MLP neurons of a small language model. Each row is named by its layer, matrix (up: input weights) and neuron, and shows model dimensions 288-383. Each number is 500 + 25 x the weight over its row's rms, rounded and kept within 0 to 999. Numbers have three digits each.
After each neuron's rows, "fires on" lists the tokens most often at its 100 highest values on Wikipedia text that the model never trained on.

L7.up1112:498489500491473473495503483531495489477531489495514489524513489483487508538527581504497492476486489512534526523505502486492504540494475487482552466510514488436534512494528502467530517529473489534478499509497467522494520480517461489460491514505497508509465497481489513519465455545458520498
fires on: "=", "y", " Bu", "iz", " T"

L11.up1087:528510453552504524512495543487551470487549483452500487510527479502460501518495495506478526561477490519527481500487518500495492511536517459480495543532498508498503511484503479506532469466510474493510516504519487455493490464519508505487451523538577547494461455492517566539464488502523504511
fires on: "%", " had", " someone", " from", " non"

L2.up38:529493486530462488517481492502486515502496525483507473475530541514503449457489495540510512502476484515505504497507501490508470435478511514483463473534524483536480498505468457472490512520496503550544486476536496520483490504482529431526507524500554506474469484491490495488505446505487539458
fires on: " several", " some", "36", "rator", "cing", "ene"

L2.up375:519538487470541506509481522482488460506475478495476512500526502486479493462454466494490544489481517496512494536460497475490450513519474513521475487515498474471513494498540527478526475530496505480486506490491502540541477467507486492524522472480498491492516444484472513473481528481536496487
fires on: " Val", "par", " historical", " past", " Des", " As"

L7.up281:477523528489504532419540493556497461469465468466480480478502520527517523540485477491499459508511508526502471486512532502482493530503488487497537471479484509531489471486501477482452491521473488534524496481497477501487514528478472503490525492503509514480510515538495487485508508505493481515
fires on: ".", "=", "cy", "em", "pe", "ast"

L7.up1210:479464538463461478524517494534494459507473470477495484490486518484497493494494521513528480522549483492501471502471505548511489462526549446524502520469573475520523491521525519489466519497490522527487478528483545506492436463470471502457502506476494461500530442534523471529476507482526497475
fires on: "%", "ern", "pr", "on", "s", "odes"

L11.up260:500489497549521487484453508563513495480479519474491463497521469481437453522553500454495493495492519467444578520524488517492509507468512463546453476533506535508530555526512528499494536466480501539521514510460507504543470528530506525507480497497495506523503489507532506519515547501468478480
fires on: "ed", " of", "E", "e", "d"

L2.up384:484498491494497462525493533503504531490464491495535515521514489523525453500478545494496491512492530492494485513534498464516526491471478519492469505479489502533507498513543515514455476491560506501521534480531524530529485528488515517463484451499543492493497497478508489507535453488511471469
fires on: "end", " open", " Am", " am", "mad", "  "

L7.up1293:481527479501470468507540533475506503498506512477487481538491561504517537494519514492493531484501495488475473482477543542527499505511506452509540487471515486481509495507458509508508445502485490502473526506544547479498528480462510501489490512430466520505510504478475497463511506468515498515
fires on: "=", ".", "ount", "pl", " ="

L2.up211:475492521526563447506481461493500472498527464487506520520508499473457525472495511499475456490498531520487511513485500499510500484515494486496490496499455493506501505467515479530520466495499458463527511498504503481478461554494525508477519484490530467514551502502511523539481529482548509532
fires on: "ind", "ble", "oll", " Ind", " Racing", " Jr"

L7.up533:524516480470483469487489480468514486499522522503502589485530468519525506466482517566519495519507507523506500487466512476497495507513487512515507532525515507491518525506509521479488493516453543448516533511473512472514473548465493461518490490524461508438510526497506521525548532503514483489
fires on: "y", "ur", "nt", " Un", "se", "ma"

L2.up1193:528504477509489526485480513530497471467505449505511495510497494445530497516516518493560495487556514529542464507502460471464500541445515489490528455498462536499505500514511502458477527506506514497479517564524511467525463486485446494491483476496490514487491493524517522524479523502419507490
fires on: " Mag", " Mc", " 15", " Ol", " Mol", " face"

L2.up424:578470529518532534487493515490470463484484521497495517476542503466521519493496505541491514537508520476526496474443509484489462479481519492485490503491485529496473502499506508531480442526478481523500485501511534487486520492540506493531531500482450489544489466510502481483472543540527469525
fires on: " Per", " Roman", " played", " Inst", " At", " Real"

L2.up1446:479530487519508480494461493519478483503539493500495498517506492514524495478493473501530504542509533498480521460479499481516451516495493539471507474504492524430511496534481519537517576461543467509478515499463458484518528522506500478469552505497477519534490490472494489499543524512480521538
fires on: "af", "of", "oe", " °", "if", "eh"

L2.up1064:519501477479465449533420491535502548460521476493553468457459507543498524519541544524526472521492567480443544523472506496543493463498500505472521530478461546478529472489515493511508496475460520495497551483567490495489538487535486555524506460525515505531524476504510503509481444512492485542
fires on: " We", " we", "We", " get", " conce", " repe"

L2.up1078:480510519531480530494455551536525500503525425506516513488519506510501509568466518490562523512457554491479453488457518485523514495493519523484541540519449532488471482518509448552514476468480509521504549479489497501512507515506523542493524497497500521457496462522495453486516457481462483524
fires on: " we", " you", " club", " metres", " rem", " show"

L2.up137:525513554491477469477506448470532494513497499473526485482484506488506512509454489534531542552464527542478505478481492477486492494511478500492490496438508500537472474495466525506511471506512525542520550513463481528524516498460487571480500514502489436493514480496505464533477491513517493485
fires on: " exc", " ca", " ele", " Cat", " el", " Disc"

L2.up911:480484516504478496556557485516492576499488519519501499464494525500503548493494475478537482542491495499487499508498503514463485464549483507534477534469476481493492509459485530496493543470474491502518478514550501515545556501493487510542454465519472465499520482474505521525473477545504504486
fires on: " re", " cat", " pos", " ce", " Pit", " Co"

L2.up412:499477524508481504546493486515487503501474552538495493496470475519461485514512533468475506485522551530475512486477519491457522496468476494497527476484511531492505518524454468504547504471513532433493474500480513504515491458505469526478513511520470483480503483500537515479516494500462492496
fires on: " life", " vo", " ph", " ly", " bra"

L2.up1288:531494455447472509544508500520485549506478465481509466547489474500490469495492534521512457524479508517513513490483530459514508500478516501492503515550537504490501509506516480521504531433505450482527508512513458474484457510563530486515533513500535512528429496514525495472495488498501501482
fires on: " used", " seek", "AR", " function", " allowing"

L11.up1071:516504452524495532494502507477494491522500452513512499522503514485455530526540500523517512478464513481508508448538508497508504511484498452505468500504486486512489500532436507520444509486542510509517474544489449544492463558491488519533524494593527510515508512490536477529505469509511502511
fires on: " as", " called", " name", ";", " of"

L2.up1051:498461469494513461497477495496453535487470524500471519485521437527490501479493492545488503533575501512500505460510445456514480487467473515508506502500523532497535509471516522511498531479496524496518524511495483518537509499502515491440453517462498485511486483479525493497471513461469527533
fires on: " began", "10", " stop", " opening", " opened", " entered"

L2.up201:466526501514454517469521512492488502489555500465485502484514528551494507533461482496521499474455500454465524539501542500500484486485515473524473514502490467507495503480486475474544468517507493520497446520497503499448514493460484484506476480503544500493515505478477506496509511493510558470
fires on: " Japanese", "oke", " Independent", " party", " established"

L2.up185:545465513515502470508527497487493531496490497528496458487532467494535502454519523533535519525489523503505498500500469499506486503495505502507511522467471454466510546492511537498538517513508522554499500499525484499483514469468554497490500495507517532506528541525503474514494501521494470540
fires on: " di", " ele", " Chand", " Lee", " Er"

L2.up322:467511506497499496507537495461491540492537463534485547518531538510473509511476510475524486462516467455433523464502490521484501527493494503523484537462465493487514544486561518497542507478522552501462548471519484480489508498505464488520486485518481487514483520542503451514457512502492487505
fires on: " C", " c", " ce", " grav"

L2.up191:509495464518513464540527507473478526455517528500512516508488498493527519500491496433487512520528524509542473484489508490468515497500511489503510502549480509510533462482538470489490463494488480498501524500495479527511485520467553550506539478475490471530491504487501534504502478543508508488
fires on: " each", " Gra", " per", " Cont", " Tech", "ema"

L2.up1127:474525508473456447508475528500504527510554494487517534515481488544523528505585484544537509479509501496512485523498521514522481493502500533520515464486523473493500489519521484493510514518475466499520457499530476498550545500482487478428521525507488501496463475456457516506543472505519497459
fires on: "ly", "—", " features", " least", "of", " remained"

L2.up511:500456541531522490474489484481516517542432532484533508470495468463461525490464511495503508500445531514478523513491459497489485443497514539463519509513503537516538543496490491535492507503487528487518513515540545504534515507518459486511526479482523515517475446501449540497474477512512530472
fires on: " support", " host", " dr", " leader", "own", " winner"

L2.up100:488523488520519489458467477457499532485481500480494463495524489491531510486530482521495509496501524502547508452517489470527503446494488507488442525528453503533495512502472577510487543535497474513478519500494476527498508486519520431511504531497468519486508474498512509514479523471523502532
fires on: " la", "ace", " making", "ified", " generally", " languages"

L2.up156:515517495496505440449497483501471491485475495503486487475469488491504501492555515507512487531487489487481509530507506579510504536472521488538486517483496489516473499510526499530459505529524503489515468469490518476499478524498491507559465482497514518473487470494471515505518488526521448510
fires on: " Jo", "D", " /", " pers", " Dan"

L2.up1264:516506499531492526523452467501500498508508494485488491489486591478535496525446493465513514492487488487495504481475466548521482505535501515524478503495472494500506478493478468549485489522515445539493519486491515499510495483529436495516465500456530502524516453497522516490560491470504484488
fires on: "tic", " Shin", " activity", " rain", " Tai", "ST"

L7.up883:490491531492483519472521522522516464527489495457461527489499481466504470511481548505518549490523534489477497505491528520451494513474516489469531487503477496478535497508540562490502490489447459512530551494497465487497510508485470538467478492514497510508504450540459456523524487485442474538
fires on: "\n", "\n\n", "m"

L2.up1384:544517511456551515504488497484507477499481558475509479475477478496489534525525546501498501518520530511506508524512492511491555480444509516500499512469487530493487492515507458501494525506490486490459554511516503516538477476518504541483481497543486499503502509514497488536504526515520523479
fires on: " Don", " Morris", " emer", " MA", " Min", " min"

L11.up663:523516463514481487490526505481459528473517521571490519473477523485485511492484488470528479469485534458475491483529489473518484546556491510500481486472484479497519504519482467501463482466508509510492486465480550482585456489483537483526506498496482492489523525501550461529478517542491514468
fires on: " in", "-", " of", "ear", ";"

L2.up1059:495520464529453513498476473485540511470506498488544488506501489532549506514498506507523547515522536543496500505462522492497457499535479495493521479466507509517472493535538509493483496518536433551531525561488510485447445500500527487543437496562470491508529471481457458512516533532478539473
fires on: " own", "cal", "ca", " League", " aff"

L2.up65:463506488518478482510480468511481463465504430528518463534493514458483531510499534464510517467463494527482469494468500465517498517530488483540507519487548497509535488480476528479458517452542480500522494503505459556492487475527508533503511543516507511524521516480490494476493562488473506506
fires on: " Ag", " car", " Thor", " Al", " Gas", " BR"

L2.up989:533495470497469489522521522476481465448517467491439510523482471485444506531497508475449519532522507514515479488523488522502513509480537493489470527501525538527522511519559496504499532492476501440558496516523503519482512449500465528475529504526509524462495458483450526463533466545469467490
fires on: "uch", " Cam", " move", " return", "uction"

L2.up487:484430496484483526516465479509467519503477492561485511555492520499440488527539468484513524534492457518502488483531473500509505494477485510540493482492462495476521531492465501472495528499499439550511508539500541518547461510533538459534513545471500498536486505515517514518537483532486499535
fires on: "|", " lo", " just", " Shin", " Lou"

L2.up318:475517455531507554483499502503455531496501472521513500505516508484493523502512504494497505548490483476537546518471510491500491531494533515507524514501494507474529468481508501485505452541475499471491534441525526515513527474512522537474502531507509477500478478464491501526504433503477511503
fires on: "ham", " 185", " AC", " Ba", " 184", " Antonio"

L2.up528:483481513484549478505508494514455480514456430503476503481486489538502492498515487521515531466497488530496501532495440518510519510512500455521521450480522521488486487471444476500453490495528523537470479531531515473499512497506449543481469533491472506480516483546472511480527501519492497520
fires on: " fall", " put", " st", " increase", " mark", " take"

L14.up1117:507531520487519529501485499505498495481530486491494492513482491491485529461524483500495489517521556525459486516503497523451470449533518525476480473513480521510483497487454556517504455473451474467539478412513550532495489506500539493471518496505492492512515506535514518500493540487503493522
fires on: " |", "|", ";"

L2.up1470:490483444523510458502517467496483485458520484492532469532529524505500505467496524470517458476505520533519532512463503529543475526494489466526481521496503532488481540531483482526440473520529468498536493503512503474485439489531516503510502465457544469508495440507540495518487524502440500488
fires on: "án", " imp", " put", " transl", " point", " called"

L7.up468:530455501511491488483527440510501510528489479541498503527505490477504528477473446524498485458502526484521485512495472480474477507496484441471555508492496524487497521514504518484503512480468481469474483491548515477472520520508447535490495535522469516456490534478503508497512502479506518472
fires on: "r", " =", ",", "ić", "ri"

L2.up1133:522475487491490509524481464524503505497539492499484521487544453527561495468473544500511476500502512502547501480500496514448492495529507525519528475485562544522519530450476514478493516495534505505529487460492477527513499479499511509522494523427522483497526523500527500537491524467465496451
fires on: "lu", " age", " living", " Age", " emb"

L2.up1330:513456508466480508495505501481498454463491504529511492496533558523572468515505504558474500455492497515512513515478542507461497531535455497546534519496562479464499492494466513496512534495515494466492515495455477476485481525510505505477486552501482483495489524512510488497489492480502450514
fires on: " design", " practice", " ca", " commission", " opera", " panel"

L2.up489:443480519494488488485472532469463522523532463493468503488504498494474487493495523505516529486509498483473511511505497483457473522430532505528493524537513469515558466481504519567485488480533506510570502437490464516531508479496522495480521499449503506492508479488491465475469490479445498501
fires on: " following", "men", " groups", " positions", " median"

L2.up1040:532502487483480447522529510507488482512491537516516513481483512502469496486488515441513520499477506567471543493505531511469526474533510462542531510550467500497500486472507515534501503473499497501503506457546492484531470488509450493456492528529491501510506550481459518504527493542529512498
fires on: " released", " team", " Win", " Championship", " reaction"

L2.up890:473490479520475457505492525482499463521448489505471517487454518516501530466538501482511490511466487451482458509472545509539507503509525490485518534531511506536524471492509518487511558485471488492518468491515507493473447483518502479502523507492506500530477449508513523513497530526524532486
fires on: "gi", " Jo", " Vi", " police"

L2.up1284:477518498528477520469491452523498480484483487477473499531496505503493464447466502489481496519478479470536506506532500505497482496459521509514443471502463492506504504496516524504485511479476496514503504504491493491485553529475475488442518511529529526505468508525543487504491517491451535485
fires on: " turn", " arr", "equ", " Gul", " read", "rit"

L7.up675:474501503469528504538497545513536499484495496457494515468506438495464521526489501480506502482472509463507498501518482526481473445517505446500519470461488482485502558474507433538498510496511509544524532508494556524496514534512487491483520498485520502516518501511515475499485493487519508479
fires on: " same", " Th", " It", " See", " On", "pre"

L11.up1082:535492432485484483534504483480464490505499513502545471492502535456475536501516507499493507515501525491471515440487515481474541553483483501509493464537460487509485527544537487501450518516474473481518500525487482527497511475476519518497504559519479517488505470496511512460498500508538491480
fires on: " |", " of", "|", ";", " family", " released"

L2.up1400:480477496459478520538521518496473496497498523478468543492482521514485527498471511529493475498495492461485512512478492498485484459490487489504546502504498548508491523517505510471545467501497483487454499453497483530522492488531534507495457490495490477513490494537513506487541507521497540483
fires on: " July", " May", " My", " Ty", " Ky", " Gy"

L7.up302:510541473471487504532509526468507423530533537523483508507456469537507498494535529478491460495494502501476508497499490486500482491507547439489480540458468484515556545499493438442471497489500518497494502496459487493515468465496481522498467492481488471448495509499484452484493474539503475438
fires on: "n", "l", "in", "L", "f", "der"

L14.up1258:510493490491499501525520478557492521467553484489508474487519499513513467505499508500526510475526521442498482489498525509505508491516502470484470473458546517500493453493511530527533495501463513519487531450546472500461476509530520492505504437499504487491525533481533488481507495533507503525
fires on: " we", " they", " I", " We", " you"

L2.up636:463523532485503481477563491493487467488462539509533516505509494511510515512510534509476474506501481482507522490518476469524503485485500498484483514518464467482494473525455525497491543510490532516473474526471476506521549513559496491469475518482507521470472512509495473514503504524531486513
fires on: " English", " Cha", " mid", " DF", " Tw", " For"

L2.up1534:463491521485479502549464472509526504499435520526507491489465514473524452496539482498455490535484535514455469499477517513479496541496532479474516506513544507512527499518482506513488520532491472528462471540514505512493491499486482508502534497514509530500489519502446468457476534506515486492
fires on: " cover", " called", " wife", "On", "\""

L2.up373:485502513473508467483485495532441503467518483464499528444478491544472515489531514463450466521507493502464524520471520517510502503510504484513532504522503488494518534517457421501458507485490509565590505497521489503500491531495523524493501479471527480497510557548498529481537514506525514511
fires on: "ign", " contract", " may", "rod", "of", " studio"

L7.up926:492467516477507464463475522485505483501527481501505479520523486477520488514499520482477502514506535538504489461457499480493508481527508452487495535496474475513505492506464460500499473448513496493503465531539492529418468461533492463548521487517511504480528551496521541480476490487496474473
fires on: " years", " exp", "we", " bi"

L2.up1399:443482534525509514506454557533468499524507528491495482520464488502504464533496536525511441484463529493477493493487465501509464550511563462509489487541488525488520450468497474482519515459484520488455516465522516517509481511514482493516508504502481516506504501510487454540486506510466500527
fires on: " d", " br", " court", " husband", " ed", " Center"

L2.up575:525497540520523486522525480522488548566506529549477491529478508462535540579529509499457486479492503483505500482538505556480513490500486481517504491533496525511496499447497462482501481509504538507491528502425494518507546530477507512478508512537485482505481525507514531471462474523531497471
fires on: " go", " So", " ph", "J", " du", " calls"

L2.up544:500499498520494502482490513449519497465511473485533531457479527490488474474491542505498476545512513507449462503476496500490516519514525516464543486492494537486514496533483486496465471499556508511496509509468476491513502518511496495488542496513474488518518505439507471471507488476474461468
fires on: " free", "board", "duct", " SM", " direct", " thr"

L2.up298:447485527487475480485465471460527484498496450474508469503508503503503514532537485532495468514498467468538482491515519483465511497516510489511495503490501514534507501495458484538464484485493541516543474449506503504503514471484465518477496489477503527520499487518480505536453486501491479494
fires on: " Airport", " World", "een", " Storm", " mission"

L11.up349:524478504504510497487486495491531494495503471501558513502506537461487480515510505489523505492488523478547539498537550510494493487512511498492491495523462526502518459538573517483522528484512516485506519489476487474478503493503516520507503481540518538482482465541492465530470530481493479461
fires on: " of", " to", " for", ".", " up"

L2.up386:495490471568485490511460540515510516465462439493472480475472497534518497508448496479517448507501500491467545476464510483497439529477526523531490486528476513494492509513502488465518473502492512489487484528528495523527511489525486524513503534501516482510464494493462479520469491515504518448
fires on: " Thor", " Av", " Mau", "  ", " Wy", " Kil"

L2.up1439:500442520493537486468451482476491486464496502515488509547552503511581469468522536513497489491518474520477485491508501507494542528466506490483527530529524523485465500524476495512531529491526478511479561523464485490523503487490520462455484546476464516490496493514529465518493467505518486473
fires on: " br", " phys", "jo", " Bun", " farm", " children"

L11.up249:473477553513509493495504489508502500492476549500453499521490481500507544500482480540484532560530497508510480499527475509489480487564471490494519490506470500471510491500458496482523518507504520522512497560479461538502442510516495500478504507540506548514545515519461517504513498509472501529
fires on: " (", "/", ",", "-"

L2.up28:522515506480521485489501504476502523493517512474514531493495538501500517478482524469474514488505493532436501477529497519472490453506510512526495438521519536494460519512510476499521462461496514521530518467439489477505476494503508444482472510516524508506491550501475485479487496516524507503
fires on: " ret", " group", " |", " mode", " short", "ural"

L2.up20:478501516501476530482509456509534473513494479518528511505518460520558505531518511546506480476499484506506523489509462477473508460510506489480499511517500496528517514503494512523492458501427482501489476498498444524483484524518501474489514466486532512513502510515554526531467533487552470543
fires on: " help", " playing", " fight", " vers", " working", " trial"

L7.up1222:494485508481491498478490458495523541508519500493459516506500518493542486521564530495521514544547476468499529503462522496536486526468519476523514513499550505456513538469464485473517532489486544460495454486511530447536452526536466507493523505560500503511527535520484527503505468478499519526
fires on: "on", "os", " so", "ed", "er", "se"

L2.up861:523513520499528500567530493502463500537484487543451480519460511476473464483486553512469514489493519539517518498488502462470493519538475501515538466485512511456504493517481469488475508532526475476517491498523520511530513464506510531532491487477522497484489469440500455527504477587471475498
fires on: " conf", " met", " Cam", " Ki", " sign", " prec"

L11.up458:514508498485477476524516494505450493485538536491490499504537486513528527530530493506534515481499489494442458518491479513514512462500506510517508468544449500523538484468495518486525469475501503511486515492516450532516524538527465488462548479512471550467513511484506446488495484501489500487
fires on: " |", "-", "y", " Wa", " Be", " of"

L2.up1523:510488486512473494507526512497492505527471494526459474499494498465518472496467531492487489504502515486485518523502472521499473492560515466532505510487477532483511461521486487546513497497493471504478480546507527462451506504496486525477475500493517544524501527529508480500531472517500537496
fires on: "\"", " billion", " sal", " cost", "and", " price"

L7.up1216:502484497469480475555517468508504503510502510500472498494513524461479465494518543499487503522478473478458492491528529479525534497535490482503492513453521516497520503500504485489495487549461545520481515508486511518460489474496514529553507524519446488468532531513521460537500520502481488527
fires on: "s", " both", "on", "ug", "in"

L2.up777:513499503492447478494478501485469513466530494489504506476509501505441458486504531483497552523461515496509523517500522498509475528518476452472505502521520515541471567475543446510530510498508515483474481530492501494493516523505534495504489555501537448466495559523487510475516502507523493474
fires on: " club", "uring", " Division", " department", " football"

L2.up1200:505500502519509503505542462539497511539484468535507487495524470512521507493461527515471528505523479522493493481484521508531469504516487504469479512489472541512528460511480486505522469524502523511487546489477524488544469507462517528521482508464483480459488516489510534505451506489487525496
fires on: " local", " cause", " flow", " list", " dra"

L2.up587:483518495532499536540475475541494483502515499530532505537525516508494542506514514493460428472545490539495492520514505520500478511498493533535483553538490524511491493495475473489538477466484475512457510524502514511482506489468486463497456494497499486479507500502523522499514477521507517480
fires on: " ri", " Tra", " vo", " Sara", " Tro"

L2.up122:481529500528515479476477517509467517490466502494499543510506533491532506501493534506470505518492495515502518446523512437490479552492487485518522512516490511488478497522486484496501508501524510515487491478444544507501476514484527501440470538500516496558558529500518481529493471503510463518
fires on: " Ha", " ha", "oni", "fo", "Ab", " Cho"

L11.up745:499469468499504502456543460451526517519499523494487486448517510458517506508504525520516492477501491510480463470530488472508499520495488502545515472468469467520546522509492478531515438464505459502494476500470515511480541505490524492543516506477489527494521480536442493532495504513500504436
fires on: "-", " of", "P", "Co", "in", " de"

L11.up333:454459491514504478480453509481484507487479459505512489474521509515518467520506503495475471519525479498545527499487543482551500515479473542469512515515487507528505521516509496478498559518512488509490529512480493521472500452514553485465488506518497468482469505480509529506481467470513470541
fires on: "'", "idi", " name", "hi", "eri"

L11.up36:515460525435524533500514501534507550519515506494533512497485491535487481528471473489466498508511503493541516471486484517456494506468524506492478534507530489460500492473471458504507494488496537475519475530478529456506549484508518529451477517446523472488510482486510516539458462507491529480
fires on: ",", " conv", "\"", " round"

L2.up641:509474507461494492551498502459487536463508534507500497502495508522527509499521532524493518512499520513497503524508544503510479530527521437531504437553496493523477498534524521459491476478514484518501508487511492500542479528525522488457521484565524514556504464530521470499519477492497518539
fires on: " under", " Saint", " See", " mode", " Sal"

L2.up409:518500461483508562476474494477443537493467520487503546453520477455528480477518483483510517485516503505524538512538516534474497497473518501485470477454510526520480528476499513479493477515512520495502515479524480454514530518461486472474492472545508491513533505465517498483516496507495478519
fires on: " P", " politician", " ESPN", " bank", " Revolution", "Ju"

L2.up627:524492456503523501485474486486502486460516512528484515493522510486538493507484474515475515502526531494481527464493610506532510492542464512486551480494484501507518507537518523466523478546504547501458513471491503477546485525500519461529498497501504482519530473477517508498506523515481534497
fires on: " Fel", " Fil", " Philip", "ipe", " Rico", " Mario"

L2.up145:516529454476477548468499520460512504453503518511492500509557532504533450497500503497508456487486509489502566491469494480514498494482530459481560493535561476489502472508533480484505456562483504493492504490513512484506467491523499537507518483513557473479536448500478494484518496460487495518
fires on: " −", "like", "ère", " function", " Marie", " code"

L2.up1241:503513494498514514526496472463501504505513532518529511509497511489547546497477552515513522540538489493525487533497491501500471451508524506491549527533463508500490516454519498537509496486487516513507489493502516537475541480499536487464465530483475527514531481520485464524503492518464506526
fires on: " average", " top", " approximately", " Hot", " typically", " past"

L2.up793:520499532501475523504510493493552485457486477488483504526512520474490502545458534509535503524530500508545491503479502527485479489526491448536516515517561499459493502500497538489514452530480508531493459510465493537476503509489512526516521500491474497502480479472493518477550480533539489514
fires on: " rock", " cm", " phys", " NFL", " Motorsports"

L2.up1326:499484471494491545497476462495502511537520544507474513506477533485429482486493508499477482494526534486519464437474502519475485508549493496506463485489498543529497500487501500481523460530524525503515475512499408479550506495467520524529502489532505512499531511510474495478515535476524495497
fires on: " mi", "uli", " m", " hit", " Bat"

L2.up551:488508512490531516523485507489513492475471461469487486504467512481472498491516469476508523469503484503483494465485503519482495482460460555488471480499467477519479491485492506501536485539513481500491480524546542501482501497498467519489517546473516521515519482495469519453528520465460488443
fires on: "min", " later", " Dan", ".", " Kun", " Jen"

L2.up210:478503480548571496471471504503509498502502481494488466502491544449468526490519510480566539560482521457486478488485524501473531458508463527505489535546518506529486519521495523515466480527502517483502481520522525493526449531452467513486517486523465489544501477486490472488503486501512515529
fires on: " .", " Comp", " sat", " we", " too", " very"

L2.up1052:498487527500496434446526507512475548477485516540516515482494518492533492477499498457524550524526508491514520522491491483497483490516509495461488487517509505481487544488485520501526458478526505474526500491452514473514517492489480564519487483481443537524496500508481521487513465530504484527
fires on: " Em", " Ph", " ca", " Del", " Sm", " Jan"

L7.up35:498483504510492484524480480520483494474509476519479483523468510484521471478516495504529488479479505510530470511463479503493480462508511531497520510485499513502520515547474504524477479460566519585496514508553496474497519454526483482483506512508488497487488503444486528538478453490524542452
fires on: "\n\n", "\n", "al", "."

L2.up979:441484487502524503488469532552480526463514516481509555516508493470466485491479504545532509505496542465513507496450517495470473513477514490502496491516477483494505499506461521537551511482504465507498538467484475472504513497505484489519528482503486452494518468436563488502474501552526520485
fires on: " party", " De", "De", " program"

L2.up106:495465519482539553549473533488520452480520515508496465455522466541471522507514516530487477513509528486512491507510551552486488458468469517534526487493509500465536473517446492519496486492461509525487521511494466518540521466509490511505504502521514505510450526496461449501476490509515464508
fires on: " World", " decision", " Games", " Art", "ract", " Bat"

L2.up993:519464458473506518460448503424533533486479488444498527494490560562540487483504475544525516528478489514558539485470477480473480490457506513477506478501472507518553471457517507521519542511511516459526506501539461485503489497537518520523508511467514474458529494488520480495454507497518515482
fires on: "ier", " commission", "ower", "yer", "FC"

L2.up836:477541489517503500501543467533465464500531510519539469482501485490520492498477521502526468458493524504469486496514520501507477503522528511478491508495477532468526498534501503499499478506505572518491484497504509491458468530516492491472513475459481495505516509460507456529523507494546472493
fires on: " can", " Can", " Actress", " Actor", " Cat"

L2.up1497:520501490484469541512503500490540488473485528453529494536508516517515491506491499480536477506491473529497528512439481521492478515488529470474510514476477484514520498481531479519442488500529459496507501510514515487510491455503495434561464478485506496485490542495489501495498498502459488479
fires on: " Do", " Da", " e", " Pe", " Des", "unda"

L7.up1052:499539529499507454480540546491482476519474511526486515495555537511427496475494544484453470472503502509503523476482489517458496442476499478547523501529537509535514489486492462495489499496470510477489483483537510508505508506502528505444460531493465516489464502472508533512506523477462507504
fires on: " San", "ti", "ga", "ta", "si", "udi"